Weights of a small transformer language model: MLP 2048 SwiGLU, vocabulary 31239.
MLP neurons of a small language model. Each row is named by its layer, matrix (gate and up: input weights; down: output weights) and neuron, and shows model dimensions 96-191. Each number is 500 + 50 x the weight over its row's rms, rounded and kept within 0 to 999. Numbers have three digits each. A neuron's up and down rows have the sign that makes its largest values positive.
A block is one neuron, or neurons of one layer that tend to fire together. After each block is what it responds to, as a language model described it from the Wikipedia text at the highest values.

L2.gate141:523459542503483481430517518579471481569588537505522425579495481516492451395413401502407442442566510499542512487455455483439572562468460574476550442447527426468386561497494544493462488466496478462566476579599565488467505406509488507488494548515517545509438487496433467489446478505453495410
L2.up141:470548516531493543469513501506419433504444571519576553541435523624516540535614494535522470472535464518459554448463506509456548580508497477442444528547420565505489429530514478446431539521520495526484513525604598476434515523415477455570461480405466592476452549480539382486594490551526523583
L2.down141:484477524433544433403555456533540494484465511558440426568448392563539478454556480508556397461457532478442478382390476416488493522513425418473610545468505419523541484510518490559526553455525448473422484553480466414540495482511477526615517461560491470435387560457506484511416410559544500507
L2.gate319:493472558518563533573623586575431474411529555461416467508545476545390548546516349568500498467417502442531512572534516432510422493500522506526485457438580500541574468548501534393571550464474477491583448469540612424477616421553437395476435438500503512528540546453509426503528535446533574416
L2.up319:520546533499485475559596460533532482486519520510467438436517506514491507520604472469598479406515438467345540482520512518456563509529399487460469597504467546533479472500486447462462520425505539430552493427504516499462513503581453543490461517536514542554507528512521487551524519506520607468
L2.down319:494448477481501535514471468552478515430545537577381443416441522560502583489504478460504456501451558551480568559529428524551491474493323555494493500474560534560452527543536459390541639407557529514549510546474559512569479457474442445565504435527545516522530486445447482591585501548507534499
L2.gate1449:391485478452509648583568554459479457475577481487541512546604538496511472523421535524475571568517460557450514455578583538520533528469495527505471535428529507539533496584388479486461478473424537546503433486423506486489463474465535540533500502588526410481504461469485476528442487414410461484
L2.up1449:474582414524530572478482527528417530558484462505467519485538545557387532535476516503508547511530490561494518487493415495438508523517442477553443502586408442419452447545497414514531458518570617492512534520410565478506489436421491487429496473498469522465470443422400467444607548490589448364
L2.down1449:564488473511517590447469456593503526465561497499443471564471464532534541473454508452497495431397492495516486439493449503501513523494523440495453506491450501517479544580518577481465522363470526498507480402549556504489458557482536505530470466549528397506477473493503534536460521426509474585
L2.gate1523:571450502510450428431474495546510557555559489431520478438507458620452453593506504476417524580506515544489563370543559542523479533516630510517511577429485601395524488427465484469461468478573446514519532604549483564505459505495489419570465594516492502496566475530441577484468461476454514492
L2.up1523:529478477460577518494445556511526495530496484449482485492436501541533569516536565596446460536528516509502549398494553548410493534423529475440506587462498473561517580577579495491429510354545424474567458431499494509578481535505543449523413584474573497536588503536513525535468449563450519485
L2.down1523:440445502556533497456505490553528532410507552440462487480544544577539543493539530559535567455615511500502580427439521466544547496524332482518475547523550499529573584510538420536539592556468540432534551412435473530500453541496555347487468477478476412455497482505542487488443439477492528389
Description: Single capital letters (T, N) split off as the first piece of a name or word, e.g. T-ata, T-urel, N-ingirsu; also 0 in table cells and "not".

L8.gate1449:495465540493547477491485465580519413450514564538517516516440524415483479533455581437444528464514583555535545523450478468543546360481572587551477473477524513542582457546543421487462521561521467505582500515430523462569512517505478538464429588512559588443544503435515488469493487495535532570
L8.up1449:438503535477575480519491522517509492502514603512478417505402504444542502470497507496536536497456569559487549503475453518568478396504497522530461482511531503455545523494573472490551525497563525517489511515428516524544524561458448516499509552497563528491477542472475534451464545470590575503
L8.down1449:504463517598464533499497491460540445598410426490493564519542451605527580465483530443596481480504520509556466434485564497560415514501250508427522494528544433475502479483584477527519508493496480484440417529494491576525561495509441438470451546435500444505553540433513589594515452394615538568
Description: Two groups: clause-opening words such as that, where, which after a verb or place name ("deny that", "Cambridge, where"); and mid-word fragments or digits inside names and numbers (Pot-Lim-it, false-to-ot-hed, 2/3).

L8.gate72:434520525573559456454521573468532454464442464489517556527536613472518491502491440504526597516539392503537511455470469495476543457561572430515548391488453534479500492567484553509510518493500416489550515468498440421518441465510514565506497550509421587533543565531477552519517525488517433405
L8.up72:518513460489491520507526539438535603531517601512515436414491506531450534426402527479542624417564463543569516565530529452484516511457501505434474574478572569479405425460450484463546526432560517539520498471494506505555455519427431529417413552495495457530517589536500445587501562516574458503
L8.down72:521565500498502508524604456465523489489527442544481534445571517434473480533412388570520558479557483490566527570535445484473523489461512447552476538511502528492509548560553526565444538523570505457536495445568530520452595485559451556465440546550457561636482525605427495582526545498504437557
Description: The first capitalized piece of a proper name (place, person, institution) that starts a new name, e.g. Grand(view), West(brook), F(anna).

L2.gate7:547501558546430419500459556444558434561500475578517518536510465533508537570529434486558441478502494385524521519488475502446511601539488556516573509474477541472431510453536508528503491566519477515584532454568604523467511578489487523433548585453426421490460549570558575507464430464521445550
L2.up7:552477505452493489458391501588498473494539492440509554540493452470576575406424501521526521550443451456585476514508436475522473434552560485518460527507502430565534409488456522502513508506557598536530523596540565517542577451417529346504433483421517495518493472450485486542477556506566459454
L2.down7:477518506513380463464508468487562522465564459537496529569428534479574536427517432507548443500499522592585567305617500533538480503466454467499586543371413496514475528420520515566494499474448492509569537494533435588503533488439544545536505505468517474559496443542575525501447576545491540556
L2.gate586:469498558483488521494493466504558516501500505476561478360421467550554445510454569425462525515451563444467511476570472557565489411501549485515432643498514518502501533446542448568522518497488462493478515408489446519521371398419554551423467513540499597495534514505579503501568489450508549503
L2.up586:515494524474484515421579483532547558478608456555510418512500483460490488421527478607499473522467553310550429517492615532567527529403514467456447579549525498408529575469528521486525451406451568484485566458432456451514456439476614572605501465571490501571563451558547505578614518436441510490
L2.down586:504424599496467599485486498554560522404557462456536539439453471534581514465550515440486517484532526452577568407452537514517485476431488498459513500532547516414431527482426569531600524431480509510533562474486520524452456529500491504561506506492500436488517482518479519551489557481540582598
L2.gate882:625365494483564449483545440497498460447507519486557534565490459517488523530493453466586541498444416467491492485551429492553414586485507411548510551486478532514511464494426474528477466520523485475545572531578499556456502412513500460555528510455469506574440457443497422585435559476624461497
L2.up882:506416495497491470446509481494495508497507435453480482523600475488490531479411432569437416476475606467503433522451586549483491527497534553479520469481477487527534480469582473571515477460632547554466553384475473522494503569520569572491512508511621496415482496481519555509596543535422440597
L2.down882:493460506562452491457445476551479460471379571428383560569495437503521476466526464390441548499520528451568413469520490461495563523519451486459548495496437527550519457438518493367508503521468498554569450531553399406531536511528497486513452571485517490522498544553473453507472502431507531542
L2.gate918:511459484529441405488552505524495540540562495432501461531484451503469505531553436465512433414514543448469499490532516512477469556573546530441511507442509538557482462549494458538447459536533491439573569509511477554511470483490480454581465473511402487394413473405467574619520428564606396450
L2.up918:549539512523419535519509482435487510486494439409579535466438486515474499539509474550486451494517546453537459517470507599546555567491464406525459486556476580494483564578498422525561481566434567435532528491493485513584494464430540457447462547471516529520445458562584381527438540534485462492
L2.down918:551473442467457496573539438507474447523524491409564478491552446547521468517515557404447487524513548466517409509437374478548460539506290514501524488577490468419415568503425492486528560529491537467380492463484555555456481491466480471389556532552422485553448516531571405556489515547488487439
Description: Word pieces containing h, mostly "ah", inside foreign personal and place names in lists and tables, e.g. Mus-ah, Bal-ah-ssan, Umm al-F-ah-m.

L5.gate132:516524478463471394491576496560445496577504595493477514544512497406504438438459498568446547452516415476605551481458517461442467444484577485466422402486487497534450527512545450473402408493503483552486496551500482486511483481491508465404400510529560437529474514460499476494510503483437414493
L5.up132:515480474516467514531568530455497483524515582463551470501495516444525429468507421500532418493461460430545498465445621466480569483525468441544464432496497482468468465548458576506507479486464516534462477557543603488406564503472496520524622568470512472424426563458381471341545537490457522459
L5.down132:493463533423518573439527505488526516398494471495472528491464527458585551550533471512517539512480595482526496527533531517473612520524376481502554508446557382465472442517550523539506471590471526485405471504536549499567524510473473516418635548556503508497548548530449650451511495526485504509
L5.gate390:428478582479459544440438461580459496474513467480513496575468472421428519516536503470447552444478471463505562450510547476461504500462522532448543500500442437548536482532552474486473530405499425471532432450506555583424471429456491466476421426586549519500504470433522486507489517507475554468
L5.up390:506634540524547429540455500518550450504521437529482502466384552525443534552516493444444531480495438484511501479439495458555511518453481504432494431490397455428555570500508504459445551483552508469533516458486479504475475518402458527436511553498573552509456491567590525458469456501453541478
L5.down390:473535462471492504566520500594523490474513538474529538521496546510532460518512430492490486536630520449593541522522629480391502441521592488530458454449543569472474482461521449527501432489485514488473563572496443483528518448573515584425495545430446467425496433512490472428457433529522542478
L5.gate436:512531474416480515494568533441505542486464445481487582552479456506403475445410448515441508373533469500498534489547523488516535529528504613460470529467427471431531451506518527512404526541472485553535421401565496522495446408441390474500536500584528516473454510462459494519522449454629472562
L5.up436:500502545493453540458593574504483463476462540472554507569459432539462523436504513484444586458451484493409497494433492447443487471526534428556520477562472444568594494561550602425454492409499518458526415507457523538555499544492435408571566535521421508578494528520511535483502468484424456541
L5.down436:489591526423525494424494501447409483600480576455524483520489481541422544571509474439471532614545466471425431401474450533554425508486558545546433435432589482572480429569439436420575530445469511520464597532445542456467469472503512559407446522459470531556492476506581530401486538532451543487
L5.gate1406:477499492489549492575497574502582588464458514431537513502448533517493460471553543478443569524444529502565581522577471441505470512416575527492576587558571425480478464540557502612485469454509470556560474441499463525418428598517409457451513556541533554536534537438585471504453471507551520575
L5.up1406:534544527481548472547512536559488482364421467478522425533388483542446498529485525559452532409461448461486556499546550420521525405567501624460570518407508480506580483533539441538466523516563593519459505599486571542444460568377511482478450497532539560489425435544400530446526516553490538511
L5.down1406:444454384455520536528555498508448409519461486527413444584536451500277479446478532534460570479486412459546636494534470534465542476489462512470456478486524521526468514511476482432530423490578517435460467480476570565471547477543529477478459547504616633451410512558535558510560422495486455604
Description: Word-internal single-letter pieces inside rare or foreign names and words (Pamp-h-obeteus, Vr-z-al, Dam-n, Xh-onneux), plus some "and"/"of" after adjectives or nouns.

L8.gate173:514550544414502417485479547529546503469483366453391405545463536562437595523423481443452536406460512489388497462560488444489432511490512508476569517563542537541421508523400481498517502519382529478517546519431413563503478413567514479452542446470514536502550566446692537477539476495446479515
L8.up173:587591461560481476542493463520555448511585419537466466604440451480558546553520521485531551548434463474479539498524539631458513443502447513449540444513522478460516515499441484585529482529500519515512505463511431455446382475542497453593518531540461469548460456461545512458447533493525423442
L8.down173:445430489549498490496531583563425576506427537573593496556397529486511521434547528422499427453533482501505451558464513498546470464462324555518477588497454485430492513529453597515523440433541493547463523516545528623456530522487519530491477482489523503430512494438549549464468447480483565484
Description: Words in lists or descriptions that follow and or a comma, mostly other and former, plus category nouns like football, cricket, musician.

L5.gate255:420304487489450532573429477459459492533477563451556478556448416530527564516467485506529483496440546534429457515523468433466548495512567487363604462471543522457482449569501597525514509485469448480596559461485480453471493461512545544503520474486491463386578376510612627548400431545526492314
L5.up255:511461453499456433511499503471393461589496479564412461586519554541458606527534473498473525535495559480469469473545540597488489450435547586462570488452525548511381532479503495590437406446448544434509404458528526446512478594444538504425514564442537488420471476559504567548472522556549519479
L5.down255:542524532499560467533419497543429476540505537523530549561397549440499536475409510583483475520491536494472500399469537544586571446520527501473537461513435532438472577509510660470488426457494549540521536390515468486516518580458533491452516528404536502478497531505561487503510532493458492486
L5.gate1419:582475487366525478448403448431407504457564518547553548477559447456508486382508546487433491462522514555426489532481497525478401431558469497470528540522552464498387575492494566487560552629477552488465543522475597481515437395418511571477599543402521463440421447473536572524554495437499523353
L5.up1419:498513544497497470466487477471449528543459509430505478413493501475471550474450523502472587460472519446428466483551451411453518529402515517451464527409381384610609497437511589493517541522482533425541500413446529567530526493477505466392397468561545511487584487459493519554421554565577507391
L5.down1419:534541414515578478436467542516590491533504459514481459526496558549533580499476414438524540456471485481421487519459534491640548530502389435525489584421523545516462521568504539533556572494526507536510504487516483489550450487617633510480441550454494527469573551501460423493521462529521556626
L5.gate1739:495441565548531495576496445548546468497488559432502437437440486549378481548507596496419461516486572469456427442618632486484481454547529469486579519531545512434452428548552408541438406518483551561530442423459509496427478429470612541457520522492508524419511541478511541481565470466500490464
L5.up1739:549372492533605466454450468530511461509411532432470511458562516490455518492487511523625413453491561427550465496453492497557413547462448578458491484501505412418513443625507486568544471512443500591529442532450490416490470475513460477481482486450502546532516485503403604546466423430547550475
L5.down1739:554471559446456433453515442556551469482494523452557483527565534408441541423470542473509494492528578502522485352486451493523439429522535498418466588442589499419412522577512386583457501493419543594465535514446531461538467470446489543472467578523500605516564527472481532512469558419545535528
L5.gate1981:491536489451526486548514553537528459509512584562558473574494496445480514415362539502460516367499552484411637551648555411485535493511491500506549414499474464517490474445486418449471473513591586568497410455389550509492421415410480468495556477479530436444510468453500601441529444560494517444
L5.up1981:492434518475539418471497503494520489569526501436460592556445532462454516547442493405548597475501524491499513471562500556517495401543499578420524585448520440446524488521445522458434626483486569521496470557457473554453425440454520454466495453600556524466533402518528440419487472514546483489
L5.down1981:452417506572438434534471404517487557494525472510525507593429539518533560542430445528479452468455445476468425584489511529536478405459460500438482600477539473505439494500528521505423532502585457509511545532525450580591507445484545472465379500487567531413485491474459503445511534464421559485
Description: Mostly the word not in mid-sentence contrasts or negations, as in "right not to testify" or "rectangular, not square", plus scattered word fragments in tables and lists.

L8.gate600:576551571482536418402510505501381537512482505439483585431545510510517488437477427475517521341546484494450396520509535550484527514457467496475559515506508477498553471586541549520500454543502452488560497551507479463511590407514476558508505448465419536355495525498520550559509397490416579436
L8.up600:459528505476497493444520564511440544477541493579483476401412604533510553490545499533511463445513439419515470493534498458480442574513483480436594440484474493544468487585548554495548441547475443484507493546515456590517468417433481496543500418530517534509487479485512455513539492515517460482
L8.down600:447541524488488509338565446536527482502466533541471519453505513496496505522512524502443476488428503552499532500438502496442476472510117449549476502461550429504496490483489578461535448471519528565477511518479498540433487444476447519520570531450432516458491483467451468562431453503486558489
Description: Prepositions and conjunctions right after a verb or noun phrase that introduce its complement, as in responded by, accused them of, lured into; occasionally "and" or heading markers.

L2.gate693:437560555474552489600542524545492503427501437538476421551491485454509509455531398420499515434552479532447450452472456573501513580616573487349495434472483550468453551569509529481515464438485527524490497546558458531481522492465480492506463546495598483555452437453512484592503410459535394505
L2.up693:411518476438527572433436606448526539497475550632563443447561529529458360595462461491520507424514394609475541550433559552518561490476506487457499437493473454519432485549429481515495539443494467523534447471554504537459497481467495461534520569559487422491466507507526457412424473484596463480
L2.down693:538564522521529514513461478564491520589528544578610434472500451532486410555466496560488605390465464530501583562493517486541557555559509493433447473521543567455539572588409560532496488462558501484592468458541492556514504556488515502525506483566485472521553558493414604412461513510502456516
L2.gate1011:571502389451494447484489414517604478541462455453515536469554556435564372466562527507483475460517533459499497484500536622548464569473505477497473515523500501460536546503535469535482447575540400597501524498526469552414509498489460554543594546481599525461371498460530476461465488470514556469
L2.up1011:540605522528504504480507505489370498495383433488487519441524480588451518473443514524507508525541499478499546504480455450448479616506488449498500503537537570475517612591480543518484451524551447447514520473616508435491541514526498480482494551538565520521427544490475478441491609460420485573
L2.down1011:556491463414489425491444569562522454486482435474501550397479468501519520411486461503505519485578516525512439479503486507486581459481560434522564535591504528461616522555503496396508536460529394537491470485507499525524498502505533436484529421518464498545420508478553491437492540553501526497
L2.gate1089:513482524484592483482497543561527535491495465553472433413475532464505465461496494564515509540538475480475478518469466553423490457513495507358523543494491506543463487455478527470553392519552432469467442498584506521453537479491466560545403502541544553525489470492479490498477486547555545536
L2.up1089:452521495579548571490538519493507434503518556527439565530519547412535588422459462490513592440518425533543467522422405527549479519506549516416471456417530538537550471464447511530586546542566414466467516503539568463498550563573518484449500489531493525529576550431576469479529516561455563482
L2.down1089:437519500497613605475565493559513480420475562514485514540488475387510530454479464616469555472628452549532508507476454483519509481573288531384470528493467537485479402489440497485464420443527512466475506599568544521459475512516416522439471487503517553477557537539543577444476433548543525478
L2.gate1775:498476487566494475454579513513492453484492487533440542452423504429544474412417491474494500484508423461459484529486468572490497604455514639472454435505472599511529438407605452611493369525491509416512486528474462444502526512459460472535458398561490574529525482450555514473467429500381468535
L2.up1775:597538411496537563538542491559479479530466457598528504472545531455544535356592445565524443445536432516510457453500529559476341551485471567486456534497491566518523507500610473466442453480545429485471427562544482475438551366460536615474518461510546481438418527456490465458465440491428472523
L2.down1775:512591546553506503503459503485481512606404503520509423487524448406519497462520470486393444411639462542480605486483446483446447463552289530491477466505504613519513555574537464561440487466502564573501546544504596537406508497425516468538515428459594464514468498553501507526560494465494504491
Description: First word-piece of multi-token proper names such as places, people and peoples (Mel‑itopol, Fre‑mont, Hen‑rici); weaker on scattered nouns like share, edition.